Part of a small language model's weights: 4 heads of 64.
MLP neurons of a small language model. Each row is named by its layer, matrix (gate and up: input weights) and neuron, and shows model dimensions 80-175. Each number is 128 + 32 x the weight over its row's rms, rounded and kept within 0 to 255. Numbers have three digits each. A neuron's up and down rows have the sign that makes its largest values positive.
After each neuron's rows, "fires after" lists the tokens most often just before its 100 highest values on Wikipedia text that the model never trained on. A number after a token or word is its count.

L5.gate224:114117163104118153140159137129171127124158128147151124099141137103123125143076128095118164135119111129109051111128146072102144177044146154115139149098138126135148167107150121126070151096127101148114135113132121113091129088145106138081117069105165057180175121115131123114116108186110136082
L5.up224:133196189146134109160142153115165134074144123140124129112113149104129200131122092066131169113092113127112101095148119098074131160099169174109085105031101146141112118120116168087074165058121071131141085134114182126155063127144104088077124095160156136111127148099155145105106093170129113117
fires after: "\n" 93, "==" 7

L7.gate442:090101190129064134162177116136122108153078172088180123131162095152169064139137158141101083157179120083156152123116137120236090140124165152148163168164113111145146148096144156121108148142170164177126118158137169166118152093097083084158120104064110165130083142155132154130129021136103101100
L7.up442:086123116083126149123156146081122118153072182144122181165189133091133130135099165124143068051127143131144180159082160144205123139167098123149148183131154078120081116085190148124073111159163166127154068117109170138154146063156149141080116174138127107146069176153155136132128108080044165098
fires after: " D" 22, " Pre" 11, " S" 11, " d" 7, " p" 6, "ep" 5

L4.gate875:199155165112169087144146173154075159096150124130158127141139159175167104092128155217124106190173129151166174150113107161110139083132089141104129096137138144110189090164169078146142145112166109116138118148121143148118136069119137143154147110196119168046105087109160107172163126115171105125
L4.up875:135089127146176140160154117114073164098091119166110064183149110142123132152110114135126099144134143173176142175142179103105133141125101110163127090135113101113186145194135102087124191125111071079141135122114215149110156112175161122154117109135119116144132144111138122093091149144121116113
fires after: "ar" 12, "ir" 9, "m" 8, " H" 8, " m" 8, "rist" 7

L9.gate677:131123125070111179084111132175166117156096106122078151130126102137134113095168082121141154164137206138107122080152113134131129143078140114130120166132104162178135135131194145159120146193113097150136158099167124168091200137144098043146142094131157121089109093141126161118114121096102030158
L9.up677:117116155137152094109122144172086126142122122150114163111059140169084078162177155173110133143154140112182073116061101165148127163175071115148164178183136118173121131096165137163144063128131114109125062119133095167148088123094151140101130169121138111133114141122092118112099123082077099169
fires after: " G" 43, " j" 9, " g" 7, " st" 7, " J" 4

L4.gate5:143114171137170099096167157145182124188107130129068126119144102127077106153154108125143101091133209123191130113137097121063093116142134172174140154158105164107124121123122105120096119130113055143167137138112089119135100113188100073107065119153092098142144156147128133104081125120112112099
L4.up5:073106118149208108062131161154176133128118135082099114110139134143126150088081125122138119185117119135181149146139068149129175157109134095128146112102114137141089129112105147108085170145088131104106105133083126153118149157147136127115104159120082124096100167163186083160159147099136122090
fires after: " m" 15, " V" 13, " cl" 13, " t" 12, " c" 8, " p" 7

L5.gate912:115140121189129120200206148103157152190169153167209118122160114129130084117117150140092146109127070121110138124130093130156148142099155141098142110101124137127143119179137183110147169145137129102092139136171099165124152137117141094181159068162129105179148083101107055065121095140124120141
L5.up912:125119143177130074124098146158105111127186138063148137139013157085132153117170185142167123114133151126125103140156134157125141106112163135103113158139087171082123134107079164160138086106106122135173089117092154077146165107126173126153077103123109050112132123125087097156130119177161155201
fires after: " t" 15, "ro" 11, "er" 11, " T" 11, "o" 5

L9.gate775:143075198151073110100145112054187119137101094178176095099124062120119121172124139133086158115151099159113124151153131072145151160151102152142111175118057136084187121198135140134167116081190148140101175119117148125178143120180179198141170113089138123147179183163117148148107135152123132146
L9.up775:165136101093192204106154179155111193159123121157073137145186126134093150116093118106124141107089144149135171126123129100112129128157111118097161109171120162090124077110125109140153119151093137167105165100244117086159165125175124122151132169075182071118152168113154142200161185123161127089
fires after: " C" 40, " qu" 14, " c" 11, " G" 6, " T" 4, " t" 4

L2.gate535:121162108123099151148142080104185083138156151109076128126095087164114125142175109106190149089132116165160120143173136078133141152059090149170183205094140109124159149068163157185152184104123158082131087095165123091113097142138132144135101131109126141132165079095155124118112109099094161168
L2.up535:124101145107132087116122115054152165078199129140149067124162173156103134114186141120171101109154124125130055099103154135076085125116145123104152113139141155088209126107105115128162117184137143085094131106103150129078049064105116090142085116067128134149155089160111106169122142069104171136
fires after: " p" 19, " c" 11, " Cl" 9, " H" 6, "r" 6, " L" 6

L5.gate426:135172180096154132155242097134100158121119075157123076170159096113085109157082145103083122176184139126162100103170189137090129179085092102137127136163144134134130150076120191092133087170166101157059176131119138114144183084097133080151147057125124106077105075090187109166186084166120119063
L5.up426:188119189116125118080125115111150164083127080101139166132118076147133168141191127156128114164141146096148185071141153122068136177126080165115124154199103104139139159142023147120104075101142087113145040134158175185083122130106139104114112121145067152173104087154141116136113080102095126069
fires after: " Ju" 15, " m" 15, " M" 12, " ph" 7, " pre" 6, "M" 5

L2.gate77:179142125098138110185124092145145123159107058162090125156122116183100140141142087061098127139107172191116151112199116123148165172130144100123127141122153119102191053115141147126100094171165159174104195131153190137144145092133077121102159098098160114124134106099163123165150149131074135120
L2.up77:144069124148145138167147127170131143110179145172168095128126106145116170218154192049113123106091069124102112134133141117115125152121167185100065080135158131139141096126125123191110163153152096116157082130141094169170122111092154162142148101098148105120120129119113109139081162075080146148
fires after: " St" 47, " st" 24, " H" 6, " Pl" 4, " j" 4

L9.gate621:151048144174096151110089117114168125121124115108137092088160096120092101131122100129129153169152118191102194157126097083133134131135142169154112167102056134141148124144042096129092164102100103164118129099117137140169127059114109145153103087105193148096173155147119097152161139157067117125
L9.up621:166137101141095143158088144099133123166108147112109133114139143127149121098100131159134125142124167156133096164176115081154087152103120144168160166010132115130149175162159119149137160165042103142075169100158082144165141142184157120140173135165122082195117135129109059120056171108094149108
fires after: " G" 19, " V" 9, " C" 9, " B" 9, " g" 8

L9.gate673:125156126117176087116154132123196172183160090103116061107135130103097144134147111126065165181141106130153180094143120117130153152070099128122109121037103112134125167150171177129108125130161173171124145114168102153153119101141132104162091086115144128138158069139178118133140139141149129151
L9.up673:168112186113101132132135076179131197194114181181158090136141107143108089118111126124182149162098116034118086147118100147073064082122181139157120141183129064124144134191092151156133104119143125139099109115055151121069136092173139137137163184112163158085106146164113094137146107095113114147
fires after: " c" 11, " t" 10, " T" 10, "ra" 9, " p" 9, "k" 5

L2.gate888:104084153062160121190176127115141172103113122089093078128170089147183177132084107105109203156107150131152184087173129103081152112138103156096175134128114118140145096146152131124114173130090125171061164111117146140085196104154120128092143163141153132129116138116128118129079135171159172118
L2.up888:149138122130145117185198132105148143100133121084066112149132058159109211109145136139128154120163112098161128132137193132104072134166142183140148126183199138154108099114155148166143147139201137143148100141124108186104152098066168143141134127186109138125122117119113165153111132167123195086
fires after: "in" 16, "x" 11, " in" 9, " O" 7, "-" 7, " De" 7

L9.gate586:088084126074060155117148095113140101147087211092129117138162162079053099128106091081152136129159121156165114170104114132141144142127105177146156160123135102166136113124151106145110170107128130105143081072076108092065090134153148120141163078113134073155134184133071140127145081162094120143
L9.up586:163157125063107111159117108155105119060104119126129066130126134207167116108169061086110110199135110147091091103146137171078186146106134165121105172166138175140128138150132105126098078162137110143079114156175105100087108111174202128157116096131160135079161102101144155148148162075180090168
fires after: " H" 12, "ro" 11, " cl" 9, " Cl" 8, " p" 8, "r" 5

L7.gate328:083046133174109170148174149105145151110116092098142177166157101152132093164142111085121098143173119164118136108123121124124105137150147084141172129081068118125101123176152132138181109109101124116085165076127117155146075118092155105146120116126196103130197163183177137163142126104099161173
L7.up328:130092091069114182079186162113131158076140113129145177115142091169106159095106115101079092140092165157134103159106140158103081088127134115114142102174139137145121160079129142142153168127088127092152159094152069124169079104080121090131121085160171107153151173120130092144145103077146079136
fires after: " T" 16, " t" 13, " (" 9, "-" 7, " sub" 6

L7.gate698:166113128082124167100156105128062195165154139074104094070127085118088124164156078079094180147170111114118130130099133068160129168125140133133184156144089128126169158158118124147109182111110075151121149096158128195158197109135086154106192118113077187139134117171128158113096085090106138151
L7.up698:085127124157112188123088112132124143124094097181130164088061145166169137127085126170081180119116134149136162070131047169112143208129074122202135187094105121117159144133106176185120142119083150166122153075097112160206162101128165137155158098158151083176142160132076119168071120098140129102
fires after: " G" 21, " Car" 15, " A" 15

L5.gate69:105195198176108078156125045138121135160128067111133163182144100117124114201101140133111108096161126171072120108131118101110107122124147113119164101136053131129115106094108144096081111153165192149074183120154096135097085153159099112158109134089163138151121072098187120152080156136100055105
L5.up69:098131141097094188108109100181116083130162172109207122082151147133113134081150141127154093122151120127201130154087070185130171101167130137106163163172163110138105143075160076150170101099146090102130111161194148146107081074132162148153133118143071091103152179110180155138135095120163134170
fires after: " B" 28, " b" 25, " sp" 5, " c" 4, " M" 4, " ret" 4

L7.gate575:182073123135114133149118129165093093178102147093154129145176164125155132143152085139170115107112160155125117197101140131124162110125089114159105104058125147119110124099173179155085110120075115089131127130147122145149108137136183067220132104168179144093177122165110060159067096129098163115
L7.up575:113151065124144187132110086109189139162149151108117133143135137119143084149134137169100084129102171148112086116170177111147117124164114147079139111117156164090162151159167112103174176087176094061124045111131157128107091088144124241111174119154170096144051153119154119123127128159116119093
fires after: " f" 38, "f" 8, " August" 6, "," 6, " F" 5

L2.gate495:093099129105184082100162089200112178103090129115186104125116175203150129099117146167075166160126048165122079116146102139111138121114143126142118119134148123151141094157130134129143105140098107065083173090099153120103141165123140171162153172155105104153141107165215098218092125179111093156
L2.up495:234167110085152099145139094181134143197094081179102160150138121126147142173087128101118056116107124096144146144101116115076140131113157154148143146109071110159138119115084126186106109088130155201076153168143188156117160133105130111137087096118124115078169120064114105100140142120131098096
fires after: " m" 23, " f" 12, " M" 9, " H" 8, " h" 7, " J" 5

L5.gate600:138115184132134107138137094188091127133140153088081114108166131108177117102138103171101127080086153136093141093117178113142137108158154161153139162104124133092172144094080128152089092101127079110153141107175174135119078101137040127112078169154126148156161094123152108075147134175106121084
L5.up600:139115156147152128107109110123110117145164125118069170104091132058135135138093136130104127123187100154114098149124135133133147140114149111185122114171186194110133226059154096123133124159122083136149145141103133168148109090128128080170168219131112153130156101144152127078086075118131118129
fires after: " b" 22, " B" 21, "o" 11, "b" 8

L5.gate21:134112153097117119037169158101069166185135149107169133157174176127168102126147069138116143125127170133093099142094146169140112144113116099083128108125120122155144102104056089144108098146062128132124088131130096095142134185116089099155092168105129140172129118085139120151166128095121075136
L5.up21:128169148140103123138107104132135138159141137179136146097135101219150132107137089127202110102152116184119068151084177204115093154080167110088154153101113111137053143081121125110053094170106136179198135144074085098150092076131188126095136138124171089102227138131137096154154162110112136159
fires after: " b" 22, " B" 13, "i" 5, " ab" 5, "us" 5

L2.gate437:162097161140096163176158174107143096163105109137194103141143085111142104146137159156081155076097108172107138141113079135150090168120135158121140160204173085116168147149182147169139171113089105110063143164159091160112152187152171158158148137142145085153105195114090140085128136186131122145
L2.up437:142117160090129095197097144147126060153134112156147160158060150124137129150143103144157167084147172061142124055123153125164143148150087110103145136179156109098167086117110154107152122105146140209094144099118128121131159111099121200107141129178144126144072105067135125088139176165162100153
fires after: "ad" 14, "al" 13, " T" 12, "an" 6, "ra" 6

L10.gate111:116078209113122157106189100166149097091108140114132169110132130094126098144121127149144146103146117121152120054149188134119117158152081147055129162138189142085157094103122163067123146079153172119112166078123116152099195109099115154082145126106132139118043126083158132029119122093100188166
L10.up111:126154110139098094166178115082140052103142078042153207074161122145134126149103108117153180166176129145116114170188110166142143175165112155141177070139127131134123134138109174092132072144151182147151161112119175108103148157146152112169130140092157085107117139059164164140228113106175187167
fires after: " D" 17, " T" 10, " P" 9, " Com" 7, " M" 4, "un" 4

L5.gate746:146162095098067109151117139081176074084179107129096035115151212121164157139103161161121157126091107144136161202230098140151112127176140168171117063106078092168196108193211117125112104111105137131118134067154141163159126085144090146175139116128172132153130061143168120075106117180144116152
L5.up746:089169115117123205139157115109147098096101054158070081168083094128100123128180144136120117088159127129156094140165142161107160154113210139078149148108180095159110087086120082163172089121094161130130204170110136117124131081128205147112163100166101123117126131143121100148188132179167103122
fires after: " t" 21, " T" 17, "g" 8, "w" 7, "ro" 6

L10.gate774:056128166203126157120165072158114123128112130119062091088136092171076081160171156138161088098174130147135119113107132114118129207118126091096176107101116136139145123061092147109157068111183066142090075156135097108130159103117099070127123124127105137171106075110140117129170113101143129102
L10.up774:130073162139122092162117089138156154096142189141164177203097113099158104123128138165091086121127113118117106138111170171127081156168156129164092157080111121110134135154093052134151092125167083138146171099190166126072095128167107128127148126142132143163134147150105085117105168098103171180
fires after: " M" 16, " D" 15, " J" 13, " a" 5, " c" 5, " m" 5

L2.gate354:124138125127169138160098138126133111115180132113098080075143047166167178127142077088129139137186131100145156132142081115158128119135108118114185113153148105147167109110145200139165098117085124105130134135124208067099161118162157180076120161127088176118093148145122092155102149103085151086
L2.up354:177151130104152109123132156141147141146152145137116100112161044136042118118097115125144128179163163107122107187091127110145057117184086142139179140118105106141164098133143169123179095144089124127120090106123188075098200155205132134159118136152091149118111079130129077086146126103102131124
fires after: "\n" 15, " the" 11, "-" 9, " (" 7, " Mc" 5, " \"" 5

L4.gate144:110156135169108144204151127098126138185076172089132123191124134118151147101120126157150053154114089105093131139149148100148117107086128074122121131105126172098192119099102124118172157150107144175194114110129089144189151112149096117178059105134041073119115083212130118136131160159125131109
L4.up144:150197149175123195135100134112121128141108185119123068149185146086170101181121132074113141124164142074148124133129123153132125141156115154168196101120132169175136165107137061201129081147098169147136151146161131166128076118119047099185108212079088121105144071135151126075145098136078099100
fires after: "m" 20, "eb" 16, "st" 6, " ch" 5, " B" 5, " b" 5

L7.gate916:106136148110169100126159102175147157122166077120099099119157113125141129109095097119107111148112123112067097143188147161113172167062146148086140124108164149150195203120173114117165101178051085142144169101205088168116115155164166093176092137150127110121208106107191099161104151121086087111
L7.up916:128120163153174100116141117156176156114158124077083106114129049160120134043120090107126101142184095094102160135153186114162116176115077148086162110122136169149157126099121076093160156191065125189132091104148127160129094089119137152134059119156117176117153091104124086120148200159086151119
fires after: " f" 16, " Ro" 15, " M" 11, " m" 11, " He" 8

L9.gate556:187137093136167102168111118115172141162083139113159086121131152161163103173120167147156146120135142139082122165091143104144159143087150172146115133126077178085093090191061143129101183122114141172113129119097147116153142190145088117085110124053087174121120109062090140128136092176061166145
L9.up556:180139111102139142134110137115101109123135087130165107174171113143185071172168092124152197127153123101112111146081179073106146188089112129140098145107099150140143152188100161145105162118113099141069163122147157124101174212148099185093095170116161127151132038080101160132153066083162106126
fires after: "\n" 85, "==" 6, "om" 4

L2.gate635:109186164105089093117107090112138086136106127151093054078155126123111132127123138120081117138088114088132194112106123101173171151083149164126151115095064151100140176151127103087095097121161146128094187093214099109128132131149106056113141078094116112097146087094130181133072122110130159129
L2.up635:138143155130142109126101077101129118067097138136115112079118112117183201091100096074143130145112112132174162177127167100141130077082070176143187118112114211114118182116079132123085109128137205080116112138137117074128180138090177119082108141223173139100165160092163121113214201144148158138
fires after: "T" 17, " M" 16, "F" 15, " m" 11, "M" 7, "L" 6

L4.gate997:125137128143139125134142078140143144111113114130179118099143140114101078128119122094168182149126120135075138122105194125147086092119135164117128113122065144097158127163074140137131077083120180113133064179110121075135109149139179101096066130123127108145150102072116096133107138141145172139
L4.up997:160137130084136121108124159130107123105085118115121141151149096111124104067168160072151126128070084118150089103121153160087127071098126170100163101134173151111154146062083115113136072164176112150120080126139139137115124113093195127131151185172155121184100181085151087157129136118134128107
fires after: " ass" 14, " pro" 12, "ch" 9, " ch" 7, "ro" 6, " lead" 4

L2.gate493:138180150071130167153084119109075160143106063150144112139176114177138136096130132094101104129132132125090099140108161144149154151085134161153124131180129157123112093140098126089150134171126158131139148120132124147095170145169122155120111185097085147107094063146148147037120166110085169102
L2.up493:221157126043161151102113190108113157143161060153161127165141127198127090068098112129104066162135116119092084163115116174101089093062135169123157130147106154086112115119076170121104113110147118112172093140109175141104144144160122130135093116131056156092108050181153145101134136100181131067
fires after: "\n" 24, " (" 18, "-" 13, " \"" 13, " H" 4, "==" 4

L4.gate427:127134099126161162176124121167127170185094121167126101097128176120134080147140108131119170125139132085121143095127127097147166086087144152089155206159135180127158107147128068150110117116161116103169119099143154068117131092152092097153123177158087140146129181130146093075071124105099117117
L4.up427:115095124155190101168075170170183145115131143174114095127050132097141144132109111115093119219097090151132073152150138148150207119145182194125183145142092142075091118105127109171139101159134171123159120127126154094121131133132099058147175121122119107092111121092160126090105148095099112115
fires after: " m" 24, " ele" 12, "igh" 10, "°" 8, " c" 4, " l" 4

L7.gate635:163110130111162044092162127149172116144116146168149131132110174139182075125164044128116161188164124138109099087125153124132120101084155167134145112159122106132135105137156104125122146131193160081092171118152141104141177130130097139087084130145172132099102091122135123147112119122172060123
L7.up635:173054175116133134172163090191107148159135100151180122095127133112099059174174156087114146125118172131175117112090150100138153118155163138164146101150127164153110131121086136145114180098124091093097147106087141162119108114179173089117096109099074056125118146141118119150157141107169107078
fires after: " H" 34, " m" 9, " an" 7, " Pr" 6, " pr" 6, " h" 5

L2.gate15:133156142126131124159163118142171149153190171113143138100055113081166098066170177103132138186139088100109117173157096152136157094140139119146171161109129163091150148133099172142162147131118134188111134165120176117189186097106069127102095116070083108103129144111130122157097142120102105117
L2.up15:184166127120153133163118159117120185147116139141099100160118095075169112112160114123173181207093089125119124111153177140151147124118139152133148123133124087148136141157086161105134091165082088149122119156155088052120094080116111181131152062112119115124114089134097149085192128161092063118
fires after: " |" 31, ":" 12, ";" 10, "|" 6, "," 5

L9.gate530:090138131137174128143114071165120148130081042118228111164160171126143104160142120142176105178156157137137142128161084108077164202114131167150143123100125152120113144230101151106128140139076116115162154150142176138115115169154112106125114116129123102123106079153092163118147106155118097131
L9.up530:115122113222166067128171207119158079146148149192176094136139115104094068137103162129088156152150106062130145101119134105187075163139105147098148143152075125114113088161146131156158101133084155087160136125097138136135126167134106170125141139047132098163159101203140159130097141105144174133
fires after: "\n" 44, " m" 12, " sp" 9, " Sp" 5

L4.gate203:072116117111128143092116096140118072146139161079141120069187142142125132139143152081138178110112136126151109145106080112144188148100110121098153142146142152172200164099164117163052080138086126092098168086165136125132162138095135118106127167080136104107170105108143181090130105098154107132
L4.up203:113114137142193167134127157144131125158086130146146219068133104142109114150182149118032108133129170154140124178107092121148146167085141184109143117131125132113174197095101119140099155076069143162078096056125122157141189127133113116093131199105162161111175188068098128204148128136155145119
fires after: " L" 19, " O" 14, " E" 10, " A" 9, " C" 6, "O" 5

L4.gate725:141139114147161082140091120094182091131092133144070080133138077056143154155152099181134161155112110165106133107179115118109105150107117148136192087095057085179164165115179164102113138113096107188140089147161132173163149091152161067159163113122129110104154102084102098152155092161143082075
L4.up725:083166149148162117141118117138124101132097105176073099136136111116115131105147107165071156121168090154174130129146156146171156110171079063132098145123200091139126149072170109090110122104060198104138154158119179150130115044125130089103127119084158129103161130092137103143102131088131123168
fires after: " Ad" 21, " ad" 11, " or" 10, "m" 6, " Ass" 6, " comm" 5

L5.gate972:120175158128186121092080060106078144141123117105084146105180174105162090147107144134092098102158156139054131107125120102157120171066101123068133152140105152171175120166085083158128120168113120126128107144148067148125084154126072097176123157146085154104143119123151079117138137150143068116
L5.up972:122129151117110158082070175091074187084182100161110121111160223148060114104147112110094095124160089142098133196105170134105114137140080164084255178185142171140131131114108120108169077132096135152143164145140118121085160080122146149082138113149114129134134129097173155133126116083106091137
fires after: " G" 12, " B" 10, " h" 8, " b" 8, " Ch" 6, "us" 6

L4.gate660:151111110185109119123141135131104103141187173107069133164148075121169098086217160061183143144070130115158139138148108117117153136127140164110087122191125172113106154139073124097081126121133091071213100158085177158130135133107106120117126130120104109171122106131106079045150130139063169141
L4.up660:149104129095132093085140136123139010128167167088124108077145068179128152078113137128173124128049105130107101105132180107114158150074067167107111182161157157159169061093128151111080162098109187157142098090108154121176212133107161134073104117122134161099155140134084113120165144159064111132
fires after: "-" 16, " (" 15, " P" 9, " S" 9, " V" 6

L9.gate110:160121150115189069135095143178092043099101117142131105098074095181115139140126064067126151148086103143167078112151157112117132072151155121140114124062082118164133159182131081117121148166094156118103144198146161114140148145126114157118165104141129086163166111103094125155174158125159076082
L9.up110:118066086131085075187117132172093128134118108155106157153097152110131202116139147126121096107120094122129135136109144115114104125098171147182095097118144127158131124068123177113102093121153137135143090136179118132110097103078113159176170120087163099151117115104179153134072155104114125053
fires after: " H" 11, "ich" 10, " St" 9, " h" 8, " T" 8, "c" 5

L7.gate561:122170175127067124141142112155159066080096132120083049127183125112182089180165133097132129118103171137098171174156110123069159143146122150143127137108120122170143120119105164104157133133125126061101164107163095104112097142175129118122091134061161160142092149124107177167109113093111158130
L7.up561:098137194054104143212144084159146159104062110140030104117179110156132097125127106118115094107127127109100148116159134112089080126118092137166139159170169139145159141082128090146146131132139050124119162137152126161116089156105111116139125113144144151085112119146149137176162142080129120138
fires after: "ro" 14, " Bl" 10, " Cl" 8, " att" 7, " cl" 7, "he" 6

L4.gate926:121131133148058126128089095089159123144148109134119163155141097139115121197150124099158146161172145096118142121133133145111126172100104100082116109092083132132142125106128161130056070088108176148154077131111126143146113145091138123160109125108151137146096153104126109140179068171136119155
L4.up926:176160116110147120160078135120170115106100172152110086135114101101094166123179147096180140138052049113132111151117102130097121193138143084099122115179102150146131173095114141110076062116090199100129100156089123190151249120107164087110128134167135132102065096176138178157121090133132148099
fires after: " pro" 22, " man" 18, " ass" 8, " Pro" 7, "ch" 6, "\n" 5

L5.gate455:109147110165136080134153069188127125157112166132108055139118081125141107160082144106202087138110122149097100163134098117077131149133184130095045109155175104172135164133130211145101104116136091133108116106112080156123128099108092121178146117086173099156144122123107057117118163106049122096
L5.up455:103101072144154054194096111097102143102103160150125167200058135172152096105164102126122107107121092105071119196153090141133149087210150142188103153094142119110124076155150132146072098150124143123149105098151153200126099143090085128106162070126149128141124146147079086128075148173088170160
fires after: " t" 31, " f" 8, "l" 6, " T" 5, " R" 5, " p" 5

L7.gate944:090118198107137138147145073145091134125110090118098106135159167140165115212110090125112090100087116173070179175101130085169112132155135199074136079162120088176177126132097104125122063135166149121076175147202100162121125122107142101159102118165112105134179167081145116164133127104161089105
L7.up944:138161172069170111101090134156111115130101106121077152109140141123163088154110090146148077093142104158067167142111142179175075106132109122072125109156164128159169108077118108153135048114140188147117122140148063161164122108108105115115090157169123145111178193101127088172123156157180100134
fires after: " b" 27, " w" 18, " B" 13, " T" 6

L4.gate270:170166185142135145082128183108176122097127177147176143076154125130133166146143127078140144128148094154119116169104141093106122224096159148160187160129141117108123153132137110138090155081152130143118091111213199136110145156098142156088164121089154146122114134122101123160121097151089116117
L4.up270:115147136125120199130171111142175095173135123091130122111150113103172118175113134078144140095177104155063094165154162111107171136134149147177150160130136118125092150134125098150043167110087144102086131110182162093067151121119123121090131147124201096184135139149159142128123087155088123111
fires after: "\n" 100

L4.gate314:129131114074204163112080074124092089095143152108049132152137093127132173109202126078105150106121125167118158171086126110067146131086110171136177102123170120171138141119133110128117097142137089160170142091173166146104169128146139073122137161139127107135078116118141081102114113123122129111
L4.up314:117152119066150186205134119126109108146156117070108185113104155179105189099130127121078132205122113147164162093136115116100132119127101100170171110114196128160098096128190106128099057181140125205160130137184144118123161149115149111092148145165124069084096128136125132168110140083083152146
fires after: " A" 16, " in" 15, "al" 9, " O" 7, "x" 7, " In" 6

L4.gate321:190104168147170080157155112158145158095107083111156107163090115146116129148105134125048129133116125122066136092171110226105177181138141152128200118120109120108169149105152079089160094098139137151150142128116093127127156085140068050100152140161127124097218171139161128158120122153149112140
L4.up321:163104155112092132189104123137123141186116098100082125119171156135111111130180103137093133071166161098146192144104160153166165140157143110174146123123109070153151144136154159122114134106078127170170129153066088136211128130132151131080147118167128106091179131073171099105139121073163151123
fires after: " Ar" 24, " Ro" 13, " for" 10, " For" 7, "m" 7, " or" 6

L2.gate702:117125107042117094213142080125139170143075146148071123190093100120152187106073091089076150152147145121116173080142181156138204178159111118198098117158142137115157103108133170094145152200126132175105162115146159140142138123151077147167144151094167155099149139160139201103149118157128074128
L2.up702:194154124116151176172101141113158116129121086144122122142148111121128119128182088107159148101084099156177124102142137144108165122104167100148146118144114136158102115186141173135140114184078135141120114164134155105112134167074175123157124164156110172126197149150133148144141115158157155122
fires after: " st" 25, " St" 21, " ra" 15, "re" 9, "R" 7, " dec" 6

L5.gate792:157137122138067058105139134147154157124182091157147104127143134160155108118055118136165132184114111108158109131142073150176124176097128125058073118149104147133177138124153118114187131183162083122131118120197113118219074162196070125176154065116160109118179092088152102145151146201107118135
L5.up792:092137079151200135154129118170142087148118121155128136101106093150070160105105112158137171115081117135076097181127094113114114103139156142172110157159162118138089161177140119185128075137137133107109155139134119089068135052122151126140107109128143107102104176195087128153092130167099120193
fires after: " T" 15, " N" 9, " n" 9, " t" 8, "per" 6, "at" 6

L9.gate328:118078133094116150163112122156125081140172140085134079140105119142116109151145100124133121088176152130141155193118151138129121165150089109109090167162072163103140106174083127105121192146110103128137148137164109107126129111125118201155206115090150151138112140183119141148155098160087150144
L9.up328:166178102164117200125131095116146085175087139107121154056106168088112141099049153139064078114125130203081088105197154078170116180147108109140100157153073115141120172102131112081103092124136082139125132120178111140191127126145126123071158121184056129119093099188185118195114146131073163113
fires after: " F" 23, " P" 20, " G" 20, " M" 9, " g" 7, " C" 4

L4.gate75:151154178098150071127100146091150124126129112130079152073098152108201137079184098138094151190155178082156105151164117120141136141145148128066165120122167189127124127080188071173168147139156071145096164132151099097154161115160084101123110146143124178107146147152113125102070156169093102097
L4.up75:145119083092115112143147132172194117121147128166118090124151083136133093120127125119143163196117144182155145164176139176155175082119169154120171143139104127053124122058144104107148112112087143141164080128126082047084096043117142094111087169132137127148155125145126101190169160088115102122
fires after: " |" 43, ":" 5, "%" 4, "," 4

L9.gate96:164120182097150140135154141113129117102127109124164099184156126126075133171109173094137118095118106139117092135148128134092156237134180138082130118131165140110107137133142150090133101104105116178122103095166165144146131141124137149105100122098123085200145157065139104092177108167131101133
L9.up96:088111148147095118119114155144155174127135127161169077083146130117127106166146140120107177111116110116120115114076089080122177205142166135121062142121107145127081094202133143123120134171105116222112180140130163148115089144128058143105088097065156125193116077143169158154138153122101094130
fires after: "\n" 69, "v" 6, " min" 5

L5.gate12:112181088174141077115127133103132102154151144179164101139129085084162109086199136152169173161149092072125088173129123132055149148102170137123084170111100173115152186169107107155151143142138119119127112203119085107183105127141165161160124087140054144173162172092154096120086174148101137146
L5.up12:118095137117158127093127107166113106109125209095099146081134123108123127131129126113110083118173108137137135126139163139052119115095167133104118173081149177064156174040128136155079134118153157143169131120086109173123120103079108135101058079131098076126160132138154122147169105123104110129
fires after: " V" 12, " P" 11, " v" 10, "oc" 8, " B" 7, "h" 6

L9.gate488:083133127155127118120146116098142104081145096134155142087177051112108080113128168155114139121128109140123133126190164078091122164127062137094109112166148130121133129133118158108116152119202115132176097111099128131094114157146113099179098139158137159105067063100202130098134053132085096098
L9.up488:147137164050119148194164164142148106158150112158112154171160098107107089096060137129094110085121099128143137141128095122165079189146084199154097155121151108097129164111113151082098097134154108140136117090169171110114154087101113133150113141148174131102061136099178186091109086137136161134
fires after: " P" 14, " m" 14, " p" 12, " d" 9, " T" 8, " D" 8

L7.gate898:123097121108137115183115121170120141164124153106098150144173108181182183163092083116133159128194061121100166152121089087129121104115094156130147107131074149146146126138097154136061146131146116050094165136188153174105138112099116160166079055100129129118178094155116146114062077150123113156
L7.up898:094167100136103132094098129159128098152101128149149102120122122124121117096147099172116134110163124180156148125123084081138166112051125088141097146094177138130133143066133111161103115173116118112106076180188105174130138109188162119194166084108150105075151109176081106134069133107108150123
fires after: " G" 19, " g" 17, "ar" 11, "id" 11, "re" 8, " L" 6

L7.gate358:125099182127198141120113086148099117151087148093143109081139159128147123113138146136100083154183103141088149125151143131104173099113091153082127107128158097129089111142109088158066082151094171167122163162168124120113158129131168094156169152172106079164164126079141098113082174122155082109
L7.up358:121186164104176101150157142140111151154135103120083132109156141168139115104093132114124062177165145124124099128131145073085133132097077096102154132193131127174093087082111133084103166111115162135132094107092088170152091131124106114092162159128115147116183129168170067174134124132145080149
fires after: " to" 10, " B" 10, " W" 9, " h" 9, " Fran" 7, "W" 6